Weights of a small GPT-style language model, trained from scratch on English Wikipedia: 25.5M parameters, 3041 steps.
MLP neurons of a small language model. Each row is named by its layer, matrix (gate and up: input weights) and neuron, and shows model dimensions 224-351. Each number is 500 + 40 x the weight over its row's rms, rounded and kept within 0 to 999. Numbers have three digits each. A neuron's up and down rows have the sign that makes its largest values positive.
After each neuron's rows, "fires in" lists the words (lower case) most often at its 100 highest values on Wikipedia text that the model never trained on.

L4.gate12:504521530476495518533487568548502572463492522520494433482482527521571493448489484463475505576411588471445479584525502565510566429453490557462461521572510467633505505550484510507556531475452475491532546603498524481484499571544456549436490472471477515522538478537553506514557553509542523495494453512478531548498511494488452461508525565501423437541565548508518414495525561466559523512454
L4.up12:518512479504581470560572481540446567457428485524520462455556504505533519426480509512490523458556500496564505475451552552500515567468500474555539552572487498532545502542480527520454490508483577479495542513485549481486513522497473495447500519468500498524545552530416549443520538456501492491517523417481448519557496502373489502400511542571461590540501503495507512521534463540521555511462
fires in: "where", "which", "what", "title", "finished"

L9.gate263:462519475509552501526543577500509505482479514527497481507510592465583521519525539493543447529478460439442488465502529536498516488450508524488463468480497539412481501549441413493542481431459481437517480469527466453445491503530470444509501441557485475481490497505423467524566502420511566409574504565473506506479505512414559486490527590564475498412482482476482475406494550471502440445474
L9.up263:443541501499437463491512508472541517469498548509542472391552456472546514472525516464483475419517494479575523531460501489525485526561566486487480475496483465470493621542495529505480502525491517524493481482514508433523474480485425497482484484451483539532462464516425459474483535459523407431500538434533522527422470459487454450461494459466442412520507553488537469530532552457528485517548
fires in: "in", "world", "to", "on", "for", "s"

L9.gate20:492471485514497487484457420558473506528502503463445481509523487564518498510468496470463534483506544509513572555463572515539469525484521591540543524515512426459547588482540600506473439481554437579536475597480525581531541548506560460444490516487452550541485524482541513485454448514497514483501472557492524468491527526447510489477513535522409504473492475418534491478447542470519579483488
L9.up20:510455494477534553590506448490449498462541468467561480493477495487462562507493492540556484469464558461459487509507476526523434426531538486497465504523455526408506468500542554478527492509542462538464449567412521416422471499470583459566548478443505442526525527538515469435546471480545497402466573557556534490526547470482430420439480522488511530517484449475555481495513486501477423473511
fires in: "from", "since", "of", "until"

L2.gate228:445497496510523529566372484478449482536514571515493553523543527495503412491559471493438424527524513525414528462482492436567461472516564576515438504528507489505519477498447539517455467503535483515492543492498498465473520460482466494484415442592479516492459542444524479483332481524448485420512514547530485539503445556485505446559527526524485474556529397509597473509498469453548488595412
L2.up228:479482469511498433540472509552479518407475444499521539457551483554511519509534453459545535446532502533493446478448467419506499505536547502547471438542474428519491534451490479478542551522509508511513447513484515510498474484530472553570459477534454544539491478497554439409526541490482473535536470493546472512492451418495438490510528516488471514490405515448529508478489464394525406583525
fires in: "no", "not", "t", "never", "round", "week"

L6.gate747:516471484521495522480511579540515563457451523505468503489553449480594532506481474497498462507542450429482463506553533551564534438437523524552542465526508453543492616555498508518556581501517499498478434450497538466461529496539586522455460439477474508460456523516474510533510480504529490491496525484458539491571441476482500594532529534500536523503485521503525480420519491515490524515486
L6.up747:476463543492486518451496471553531545463469564449563538452426466414534543501504501541516535483584401527490481470504496466533436432443529539555508470440485540522496548435485517543525499520551524505517415477524565512469463435520489532532448506470558499513545422488443453526478489511500466515493510516505502490523551488510552529529474519489518498562464479535523438508566553581547508461497
fires in: "and", "american", "6"

L4.gate372:472505481516489538513457486479513512549536528490494524481521480554508545556566500510466468451513511491553559438497451522479588510467540517505429546492522452533513493491581510488508449536442548496512465514525501435516507517544499502446457550496440536559601505484473475475544530467565521523441560495490468508449536427385493559520497596428481481478532566522481488486501468495423478513540
L4.up372:509514486453427474458518505556539525545479414462520505438570522450452556516552459455604513521534467538432444526510535480457505491508486506529508539512527488454470520469519483496530535392463554507481473568399511531469493461516444430505503564512491450447491489467511503415528492482506548504483527474493502455502554537537449428460477523565523547543425522509469419568526479586555553453517
fires in: "high", "early", "higher", "lower", "submission", "subway"

L2.gate775:500528526484529516525507487512487491481439476511433478479502514536487451518471492515447501582526479562498506571473461562456567543513490537458492525521535547504505569490481561510488473516483515505466516530491391487478567491497544449487531515511455494504531527465438538495513501482482512421518592502519443468498456524486445535477490497499527495501523511451538475481549540538519530556487
L2.up775:564560459532503499495539492596546434485492425515425476480475529532433440454504540534496507477463504518492517566481497560430563495491438487469483561467490504431544503450435532455435494533476503477475487540479475546452497489517475460531549478427483500493542541509486547433443515512509497455405584489498441499446481472534372502469505539481493484516505526436514464485539556544534525481517
fires in: "high", "elevated", "low", "higher", "below", "range"

L3.gate652:526485466441529519526460390413535523486559527550546423524515511483484491458530505433527475527352492507493483492536549491556429526528467462494459465542472506456513494523484576515521502511528456549581488495459441450459442471457461487578390488573456517500508483468511506508522529503484565561596536536508561463465571542532507455505519529401478509420459510499472457538486483524458475533491
L3.up652:532532492480505526548422515457469539547573559518506509439490440492452461516522471474497466485452385518506528513523498509493544483503521454524445567444453519503466438480553535567563483501575462556526498496528496459512523434422501465568503585494497486462500520488519481480447546490531551497466517489582492431477538520504470503546533530445481539545473552477537452483502495442494546545497
fires in: "win", "grand", "sherwin", "losing", "victory", "loss"

L9.gate814:514523523472559492500446517393550499485464560479518486514491507488505426556529493476426508447484464522449507522489530546554561478460450507524412497434593506525532521553488490468521506450422521560522424465533532560528434487507533519511456510551494443544456554490429423499486507592523490470524523488496520522486524527429420445533549485503523520482497521508439505479426533495492536499599
L9.up814:510496513522523515555446561449495473526451522481516472468518488575530488502462370466477464476535449494487534444495482499484551580520506482432529460430487475494519523502543510513567481512418562503556487524558484488405443488496458484502466479513486466530483510559520451513478550489490531426481511459512528523473486418446493428404493525418539486548506548526444505549474510487451500531484
fires in: "of", "on", "in", "for", "about", "to"

L4.gate803:560510528465496498479469443485469484507463486538546514527459556456487452565516522533519463509590436503494527533504511530469452496504489489548531495583488554485522575535545468477433515508468484513500548501562475399453496457429493490459466546478476465569412452487542520471513508388597496506516539563540545524526530512482491486533525573500442504433492553498449570446553546499558502512479
L4.up803:486525518506531479537494433520531563512567532523475466456521464380494497505597494567493486516489461458506477523434504509530559464455477552512538512514608434513470547588544546536542483414501444456505412489439531481485522509471483452474468536467511568515485502515438558527529544453466571413542459492533501473491504484491533547462506442533467534518566504535524471621558498473507428468514
fires in: "have", "had", "the", "46", "that"

L9.gate398:448452535547499474464484505488518479517454484499482502545413516473494503439541535491456595484519494509513524520507460476545515605517445596452583482431515448493498485548469539445523529508515494566470578512443513482522501535470509431445535507458498448449501543419488501528530543482470472478512555488502517503487495541486495479476547557507519487483492458444490507459461500521504500545436
L9.up398:453515472526465414547456467484494427452436554499539489535463491462468460534598464556474502534442541587532500492451498436475505469443488425556505466496480495535553514465459445452542475421502519530502515568509497476512529503508510482571489557536475423483481525481545502511498461502510546480483467530479404442478484562498488529500485487470544467506442497471466532576505527495532529486502
fires in: "but", "however", "while", "then", "when", "although"

L2.gate213:502472495561536535500493520451527500496483461530506538549393561565535508473517486505500477484510489512452522504487482503521520496550471545503491551503537574495499499530550466505462457429509475513456513505496479592593493513391533494447450463600501409514496523468495507546561468550475476491437508554511513536501464563507505517407492498486505533426508538509485418492512426520530557518552
L2.up213:486537484555539524484523545512481540515521574478498477549471478523610387496483521494535432546486520423489533510482482476450512424457447553567477548548475542467595489488568463477526495449484533522470499479480483479544513467439472421494503508481487519507485508476441474505495546485514552538439529473496475479441392535527533546486499491494467574461447508515484490485513434487499431538472
fires in: "states", "california", "carolina", "florida", "london"

L9.gate232:403498559477468584553471570495525537451495514517520494492501466441498494531483476465486428442531528513479487439572521518527552513408536587561466514515474483501540520501492530507608508539500488554490452546448522523498558525485487527450466489544578503616524519509473524495490480494487568532462540477508498471523419443533621469465534537485503503495539517558541511493531571509455551443477
L9.up232:529501476490505606497490519532500508521514598471489493515534505503520580540445521482550499492493511553485416441529429513413510483427462512509436500479490460505546556514473544449583515508462469510481490543468471509449527515510554496447416503507534530522529534529493435481519544524447487532556462502476467518530480532527507504513549442542515568489437499500585493525525534468501461504464
fires in: "that", "from", "to", "for"

L3.gate158:509508523428526588474500483507525427432505502479467484473467507526550534533500510515437490567520474540530518565518474582524508506418393476477471506500470557405533521533512597449536540484524499505458522508482438520455556489492492481519536561526484516547462486477560480568531471454458509485615527504538510446457485592421505536468506476480467497437512473471478528485451441556461505506543
L3.up158:430510497473471530465516445625591494493539474540514520533407540407533491570480523507415478539519493562489470481467439513463500519442427461483440528503481538466546510529514492493575558504498508507492501479458483524531512455515475507589486471549522492466521525487493524474488531452460515498559513462527537485488498494466535485464465490466537444481470499456489508500529458475504510486554
fires in: "states", "attend", "governor", "parliament", "s", "career"

L8.gate277:521499544543476500512561437483463529496531520502475563531512528417516458537522516449495453528497488481513505496505573536493478494460531603469508512556512392481547570518482464502531513489500509510473500507516579508462499450519558422454507560528449532511528503511410464486499511453528480480518517487410466502520490519512445437528502492456503514484486513504468593473489460471543493541515
L8.up277:502558486493520534484421485472506500560487507459457542512403444492386440498499485415471495458532460453535512522518502479518491556550595541537491454610512457505481528425526500496495511452552517563508473452485465479544558441519526502505487487477508561525564526448501531456531472485504491486577483523486569595473456437462593516479416553495492513442450480554474530502586544531519493530423
fires in: "had", "have", "having"

L6.gate461:566501473463501473512456500460397463407369535515457525484527478494472524473524415498424505441512530512473502522420502542551519479541548442530469513504444505445589525483473600541480551539491476498539483510531501465458510543520488474547443500508476459523520476534542455535557476468503455411487599522529562471500550515498549465508494516455439533486509440487567456524526507467530487502501
L6.up461:416457552492529535528488506579496539496460457489518474502523499599534579459478504463442529487518556481499471416501477542583502523423542425515507478631540531470501504517518471475475476470593533535492516573506472528519578504550519560548487477477478511429527628461531558522481529512516437461387480485469452589460456441513537456444490530497458610548536540508524522456465550494495461426476
fires in: "of", "show", "event", "album", "special", "play"

L2.gate32:553447458546570490466487463431538508515515504493514580528467458485534532571472463394504514574519512465470480423566528497575488511508568480480442495544453567503503466437484457596513474494505509420456452447507503519536461539541413472481420403430493494472508538446470507447454470508468532508531498456488469528549514519528471501565482483502497557486462462556460530492497465477529590490505
L2.up32:495447475503534524565466504489600469503420575511476502414508547476542530542493488469484532422537497545368469470501461483522465541511566532498505542525417441578519515468505434575525496518457491444562513514503576485493518503501476470583500469505539445438457509473634475463482508517474448503455533507594509506520552476507472545564467497373465491528510469512509531446489537463533533536503
fires in: "american", "japan", "germany"

L2.gate491:488528496457492543498472539529557456473442476497343525532490451583513529508546517572486491423553474562518536506529506528395570510509474541557561563509553536517514493494512527504492497449524481471539458504524483504455549494505504485532559472519481432456480511494554512501488549445491471479534517544576531492502539575612449457529512527484510445551481516440434439485439511533513564541504
L2.up491:453464430502502538466478455521509491495440466558480522528553489519504484461462531501512518456547457473470525495522431564431572474469481565544470553461533473489503537559463477538503481474437522494541567460538523493489551524519483474490514396477515442467427485496473582507447477521466563510452571554528536409537522579448461518511528429481534560529535523535497432505492465514499543506467
fires in: "new", "newport", "u", "high", "higher"

L2.gate824:514498509534471476465508512498540485428507498582508479483490466497508464536504507497541506536467490493556493498504473530493492480524466524479485519527453519474440517475512479462443521411497483605528584546481548482510514495500524463472529557513344435536507484485464545475495506444462478513472508582481563445504489537542480533502364511483466522483530471524521447503483448485470535540435
L2.up824:559500539477449473465526447499552545477502455504538469457497504501585477430528482525567464513551473492561541543563500502507481503507501435453451508425535525469483591490512481507471508403531562469520575522498596483509466505604519473464495529494485494439469472581451513419498466494511452481474507461538427528492491484500527502462464510462481506476547545562522439432501435493492530497480
fires in: "held", "continued", "service", "services", "establishment", "higher"

L3.gate457:472557474464459527455485497479555493489532522520508503504482503521501435571457507579456473507456478590484479557590521489539507456545520531475461367551512461505434480455488485507539488512535510519532533454495523466465478506506493509513496504572472464562432570482546435415571439472539546459548501568545492463479473547540584516513516466477614516485489514476501410502505479500512468479493
L3.up457:491484525453567562550399513421524485546497537526479515523493543496490481539455547476468378489541479530519553557550534455463455451477533433527507509493517502487413487478477524530539586475510523542479577508523525534431503516465565495466482576547462464553533509437570507435553510448536546454576480539508476494435437514459609566488460471562492493523441523508514436508447555469484486497514
fires in: "released", "came", "never", "rather", "t", "come"

L9.gate324:433445548485450460388468458465497443443571462433575479527482491522414480531479510438503487464578541497598515506530520461507539512596417522509541494521471409455512556505472502490501517497474449524533518504392426524491513477425445498488483539485461470489518433487537488493457536499473552433514517504525542452483479546514522516505569558474433427543558526446484497473481574543538503505455
L9.up324:430459448526450537438416485470494436445533445522499498450497502556503471535501565490475503537421550548510385536451522456541489577452467548490544506575443484496452532467469526541493496390517406494553529520470492533525516596523552449488513481429470552556476533524460528497504518494423500483510459535430479428549471510522498439515529525440455541518492516510470552489488539522474564528452
fires in: "until", "since", "before", "by", "after", "in"

L9.gate64:527498476456504590468504510539459483569498570509436480476486549472487503521498416468442507540474450552490484482489419502447561469496528464542521546440517511512494503544556534493427516473594542506459518468463469501426481515495523455520465512522495504462455425507530479473512555554483437501438529478490492537463464510496517471532582551467472515469545521554549479599484504489484473533580
L9.up64:440536471451531491455519521462445498441444514498507476534509526561559425485466521421565523520535472479554564494492466469451511490456543515391479573457521512485451545492518514485478533566519519499495536530523512496575521486447489449571418473553491475552442477490520461481402502515496558514495523496542536463551519501529467498506506475529582485531495454501478535497483561493520536544538
fires in: "from", "for", "to", "medieval", "regulatory", "by"

L2.gate190:520480506518549546580503512453447482540532457494504489508459537488560568415542463488499508447519522495449522503420519523518497524431514586499541519482641495479499450525538512604508521490474518469577483439640522458545514530479471472444577490498515480469435511495539523569476474580491535457439500549477492505514557546496489497541454528455456499522485436507457501470477512443435548489481
L2.up190:485490460487492565535514499503495441460523479509480505492481475506469535495496466491496514472484470547444446450448467514490543515437546492555569620449491503502474438512549491556536477534482465473543440508511500584543532512547435468547507453475512443467476445511566457485460519528572585488501506521556407516534566410526510513536487524478511499510498526490519555478520508490485495496568
fires in: "united", "american", "brazil", "slovakia", "german", "world"

L2.gate752:480522528406547534476519560456551404467507507519458471549458529525509493576478577526514466525496516478459472436536466422504440530522441466390511548491519548486484543513527479520449486491500540523525572474474530466506505504503513536530485507592527411505503471470544507514533444426484540486497474451426538404453450509530503574554495490401551515468565424492524505463510506486486541501518
L2.up752:509460467543439444572459549464499490517544504527503511468549455460536529462500547505458531488434516508498518511399590471580522490548560484470526497441470508508485524505484493539398478481580519578531422469440513505515522548452457524488461511494491457460512479517411594498484474483495488450551488496503530520455415472461499540545487507534481503541536514516484477554513479495525526517503
fires in: "2", "1", "8"

L4.gate698:517549503529485465519510557555521530467526508525478518503477585493549575528563560542454521459496571449562451493439470531467474541459532508527510506478495554511465453538507487540519528502442444497465456447534485498507418496474474499507514498475498480545509462461475502474488500537527503581575502558531484514563560539459491519477543531470553600524545539472429412539508490492518491549526
L4.up698:518524515531518481561515531514491579473491561481477528499485536476487520507545459478523407476535505515551412484517496475510528575476447492506495446494504528508494497533458461511553517475488490532528473501495508448488454458473433507507487501482450595518501479518470435451556516505537501547475418486512447504511514472518506503564477482571507500480532533523469462480496469502450491565520
fires in: "s", "in", "medals", "silver", "bronze"

L2.gate650:521515513479458445538478441511495524461470548481406525542550440459485505536555457584458457409521511507510496594402483581492496469464531510459543517535439501506530504470482566480486444543550489427560463523463485519459537496537390524499479524464465506486477499508472446503538508435514441559493493429543554531469483405451508482600487549499490459490549500483510586556504530432480583511505
L2.up650:454447531482531502443537512415528504462496524514519430471516485519512450530483548497456373488504490467540455465476476523529482466561455436477529526559437505499553569478573506490509418483500478502473485440446389488530519450455522585540454531451507474510517482463543483507620538477462485448503482505506466509490520475507490573466499514463518511523497498493511451480490494454477375549545
fires in: "of"

L8.gate636:527567549537433459456480521444487499427494568479480498567469470590505454503530460536516442513520526445477585501537507488465488481513464473449514443496487493514532546467492530483472573532495407469453572520500503468435525553474539579477458486593494520535508542518527483556551546496538511443529495465476545512461523528551491524584529567514483486451491498475520499434441551465496494547550
L8.up636:547468522479553530452501472511506512472535521473605542489481527549474475537520385499537502505562501525493538515477443482506404527432528611542522485520543567479445512549572555519517539442518543538552508572571469496475441388574558447426518480458505532532488486473478465488534550466518607473452577551441528529574536511540465410508512456466437499496436473520554548550532588545507485467505
fires in: "and"

L9.gate628:504461460551495443490467491435569512445504411507479557497480453508582474487566458502493542505517451496488486519615504572519456488481503552500466539474470435488517509476538531495523469578496508544516506564478487557454486506435539503435561476454445506540515558473523523605462515486471525518510520443462384400561554509506438544509515547523453485439489453434512530545465552505566505464482
L9.up628:417478513569506454534505461513526523417471456578454507544594520495496509548451500434410438518514546398438513481475581565495429505581522444507518525473389456565522421481444554507495482506488542527521538547519498559509464494477485472502487448498489487529491533526514521547503483491470501539509539469486479492404573471525545515479524474489538499462531479541546509511495526478482514451530
fires in: "number", "league", "division", "season", "chapter", "cypriot"

L4.gate776:456521608540559504467556558501541453509454439488498451506492577505494456469531554456438507510525532501424491513409463503534525581503526477530545563493429488486535525541493456438484444544503501507495514528517474531574491484456486523463530502511469507484488452501503497514484541495535489472476419473469566473464551500422540431481599511496458465537490448503505428459480542520484527432514
L4.up776:478470466524522464540546469560508484430521477505545421444588502412462496501466531522553513463517467559543508532481548448503489505488560559479512632465475489528560471524505421498539512428450583479518505520545487546458499523572504548463482490441470442481455519405520505513428546496516464457500476515470430432592494482500522472506521380523486578523514571477465501487532532443475565475561
fires in: "before", "when", "that", "protect", "while"

L6.gate395:492455465542417468465551425535506497472530509562527487474409450406511489460491557506412581549525568472538481534571457481530447463529479452484548432518514479499491597532550527489586432410530415434548514485485466572540534538479513501483473511516489515475413526425490518543515531442538526524531482445532453520520522541541523555457464413601530533479520544473516459495482522544510468466456
L6.up395:537482531460475507486510435482470539541565523507517540503482432420495456474542450489463496471502513582566425456501559491502528432470467491546527509515530521468481599513522554503530494495524518516541561432459516486468425525488487507424471473474519496556499523525492502525539530443465492483486496474482470416579471540533515492486492511483511572472508469489446511467514569537603404528509
fires in: "the", "by", "their", "next"

L3.gate476:439490484558555487476515461475461543511518551446542473557435591521622419515517496493441460565455529493473457451530407554541573516474492472560462507564533511547491522507531440517415473375440509538432461505468480501491571581472534511481489455553434512511505514473459571524437478518464587395513477508419433469481442526472501528489465483516473501546477426527459462412504442527465535511485
L3.up476:463519538543569477518484484447468572470490552519447478513482499535525466543468460496450468510464499449457462478511507469500511521476556481552557488466531506495494538513522474537501526462481520442451445509483490400447488544560497603453488453486522459509511526518492504495517505525531493487481544456473548454473429556462508555490492411560507529538512509573491443457517432473494499502572
fires in: "texas", "australian", "canadian", "california", "florida", "australia"

L3.gate633:435412515439526558489514507562486450418448541495493535541536525473511521524504469478510484491535583591488553497582489605499500585505558514490501525584485485519553522523482501510490524511466548514509560497528455495512574557493463515611456458474510470492397488508505484543437442458495417507530517519618519533507509522544452465518512515477549526539527469458428501501446546385518543473434
L3.up633:553541473480511458496531516476495493486536481466420437526495584483493497489457498486520490561601465452466463465441588569432484515483507501501459469456510524466492522533546501496544434537437478427540502537474469455527513505505524499424560550499479526473511504464514509493468570521456512426502465436469589457559491589439500463535536448455553594565506549529494538612512512474554504478471
fires in: "united", "new", "there", "north", "played", "newport"

L9.gate871:518490516500582474478472522570490446514512473470564478579462540575524458475512505456508522508499479461455475540530501500449503566546489508450583496482577527603437503581522518486469450415483493651449503506529557507469461506476556475512477493513496508480515529415556494478587454516621531486532507534452593551410492466542537480442553573502506497512523494515529532470488489420455502540527
L9.up871:541476494516479416485551485540564525483505452477535510490491450478532495449519521501479512518448543508508471563455447407431484467503554512554469512461520542523426503526495542562514430506427552468390517541460480501464548482558495495471436428463539491540536520552471500584535490462532538507473528585503468519524475501465465503550543531415522540475434447547473572548512527424445467487417
fires in: "is", "was", "s", "being"

L3.gate144:536537520543528514505516420538475554445482538518495478501530551526576486506523524508481560573484491508507495498500515498471582452485464534458536487471560462523442520425557551466470494545464500487476545549522550439537520489540482420501459571465409479475467463530518588420535495531552468495550452449442421504515515462507458574492517493423503455509513510518475456439542468508462478548480
L3.up144:571526551513516533488467412529552553440517489519488477458481564560557510438460444483512532503442442508564499514512521515462532436544484507495495467399576419436440486421507521450487533518479533484466583515584553464562490473608453481519525521524499491423536409559505527494519459598511488471506499425506496500484568517527490534478512499485523403491448501546420492502484501490534486482579
fires in: "they", "then", "instead", "eventually", "israeli", "12"

L6.gate476:456404535487471468471459482503379474511404554484522518552524520543522427504496545506523480492513486583501481464548433498411542528460469524503512469521484522518498470499509518505452575554438443443447491491468513489426491577468449513510478524522504476501511413416468463491522527525512578481492549520546528479495502529487475419507526516424517468468471453507468506505533534536507484506483
L6.up476:423435504514501535471524477542518437513470555471556485496527502455536568473476506465491568487475491530458510514448521413538503445556532516486600488535513526517533424489456521497511418404434497501439482505519513562504505551508520460571491550511528502407488558403496561469422479531536569460518477548550508506479472531501518500516515495544466513433485481496476502510508513429528518504520
fires in: "in", "genre", "screens"

L9.gate769:553485474504542437491560506472515458535428467500498479539488474540470543489532541493480531502526490514524504497509460528514460524440500507479585490464526564541435453509558438447504435481497512489392490499482459533459470504512528492532524520507497453471496536548483498554476447454604463543475508590469493545412471446512491478524461491462604517478487573532511443570577508438512522471436
L9.up769:437528476417456476526545452579521503535461501558555493538494434470530520542453505504540421520486517583494568484536427516477493542472499561529501497453555421490544499501473525474516496430482465540545493523467461549509409499501506485481518456482502529576484510509507617514500549540545475514468459449522491466479443478577565508541520528507480512431484435501472499469509477509542506474506
fires in: "was", "is", "were"

L9.gate583:467516545499459461515471487456440542505516499506459591539556500496513492498462501502461470490437471585456492494537594505545465532555556510391531494447484478551551430537437496515513539548509469548528463533494526486462524477495507512422553452495435532537513451443519534572495518515486500520536489512473534487490446496463456530585474500561497458478529470425509521453509477559434483442514
L9.up583:433456542476492467438585479503427547498510394508502540547517466523493477506474428535489501522455429506597552500499507511464507438493560542505519476459473463527490444470465502498536513519506521500498548477476479485489440468447445481493584473494486465541496458518574479518508505520502413466494472534514522511416483528485483459491477453546539405491539477488494434474552501560440426502454
fires in: "part", "season", "league"

L9.gate28:511517541503500490477461446481482506508445492509518495552500502516498471488517516547493448558531494559482543556475531577468476564510510611419534530610576544502485509524478513436454496505508529493504576441476524468483542571527554486502474541520503456544491562524493527488538453483487549449552547489487505507507518495499525501542513484476497495530518517507590506432528493536516489470459
L9.up28:597506580500581519496453411438590530525556448536520488543466535557495548473485568509491481485504505503546472542537480463528499515491607529445505405509514488488521490474482550503504555472528569528497540544473603471589553525476623493475494463513504495531524550504514507448476460460482569533473562447441508531520507520468513481482490522528421501501495453510541481481482499547486463467500
fires in: "had", "was", "has", "have", "is"

L6.gate680:530462490502470491454531556502477551441494514432528460476480416491457439536436471460443581505452507442534519420468554552472451429492494439458448499498412506487484522538558481517521508511548464493469532513486528521527512554481461434504542499528502463487487604503503521497509584534528554508466528478467509497526518507563576472501498488505425482546514564526476473479513484483478457479502
L6.up680:475556494559509506365470516455445522488551571535429487523495468514474451539523510548542498537580451492475538568468528542469542501496470524599470535475487484469547578460440491468481508508531509563463460535514518457491550502481569499433451487470504485472563491451432522459493553539510482550486585513445512470522406532474457551578451506489481569462546536498497461476464522466486552511523
fires in: "it", "what", "look"

L2.gate703:497497432398583567533405496547419496556423497449523506529517476471513469530490458528505540460540449552475417536513518544482518502517517470545482483510489421482555508449482488492511523538448518528521483593549450627467526485480504524511410499579444482435514489466521560482542502448460554458482489511514488522422505427516487443533490535483496502473479461437511513535442504467429444550456
L2.up703:490556505484541575535440493482453467502525472485572533503477476473510479487508547543481588483502512524455467509538445535502477499528545524481488484523493456496467524485499541500541502516481494452475455550467484567492520440525526497606476569522472471564493479491471532482449499449461507498482541546517494476434519567484478454426469579449475512484473484442493511517492566560464465487483
fires in: "all", "most", "every"

L2.gate489:480473475475561502452389496514492422530465512537541522460469490483513484527500483422501480548492512582472495482501460483439504561518511478487456514484484486475484557568462413432573464516495508521491556561478497602424527414446498515463430550542520468525535500551420532421467516511511521494522479556464427421427496532497522505443424557387489505482506493503511424463435516499591529518450
L2.up489:544482547478477518523470530545465418609471483531502501454466501516550484463560447486501516458505474511488515471493531434475510599534489506512488560510552519472452577515571458451519466475468499531457520566530475550474524487464574520500445534588489457479513493552477441458492504426500557522529453563564523498412479520523500557468485536430478498487434520486467510431435479477497484523465
fires in: "more", "much", "less", "most"

L9.gate754:499489474456472482502487460536488437519525442490476452528505531453515453501463513480489506495531521559505559465467482583473517531483528544500525495508485519573522561509533549468524486510518472516439422469503482527429553525493589490494399554486473441542505546464443491506503489454508547544499565585491464506486434515479463497529478531494537509513520399528574513497498551538455540372440
L9.up754:457500432440507516524533550513558526554467493530532478502526539459519523459523532448506548556499556512522493566485507494478520456461537502432480594558523603514493512513516508523556495525514421479523452536566519511496383496474539511460485488497495443510476490410484512411592558488544543441499527521518513473490488426438486530492537526428460456550458547485480504550535489547480514438512
fires in: "to", "can"

L9.gate156:492549555470471550506495408483515518471520494475432451518472511464554509518494532466510542467391464464431520462504512488454491461529513486532490554534475543528564528452481476507526495485476442446480562528525440493547501518512502430460455504627502461575497461460495485549497497468499562537525393461521454567457473601551495494492562442532443424501524468512460495474414491541479549490516
L9.up156:499492553453552529501559526469492566439455567493479469569506428510502475486495481506474464512502467435519487466494475482535539554590479483560601532484533469504508589515461450536395519450496532453491511488435532521474489495541457492426440491534492549503492484456562500497502489507499558487580566496465577520483544578572494377567498472543565461528470491496480553529476519507432469506530
fires in: "and", "by"

L3.gate400:511525491473563544547504475466450561461520534557487487515488466561491573475505420462512545544517533500468581477445550559429515490449506527529531493465463469476462455520483510508454434489495499456550456511466488496449527515471452505439447518518492455506434431568520454495532464475385432535502545540526494422531501487418447500502494485490485423475477500507490469566525447456457522423514
L3.up400:461487557498477565450521501547489473500536475512501468585437562522539571528452511530561497545517525530521506533482557472468459505483414541520557514534522554503585535584503480438532418481438471525479487483505474481492495481496533497468490497507508541488466488460453458499562523491464493514539503455543467451450476540473495598452482447469554522489470514459507451464572557455513498483464
fires in: "new", "law", "sherwin", "courts", "equity", "newport"

L4.gate183:500476453475561501441465579561483502547475473550491584439453505454471450447557507512540482509480517542506501535500503441468490500493507575490507515425544427517530500434445496464506552427514508580564536540440487522461456466475445551494444528458473523466509536554479486497514527491466499458546468474510499500546504452497420525479485509494494492517501518448472455498485428532459468545492
L4.up183:499559461451456430490485550454521457476494500559451486456484484426499541455477542462442524444529586512543500495568536489510455537483466542434559448480488560521544474406453458403457450443520586507541509474433520494495527514582455470510485527470539482538519492417530472464473468515496463469527519530582543501528501503517439516484498528504522483557504443472516522484493522509485516516488
fires in: "years", "high", "months", "days", "long"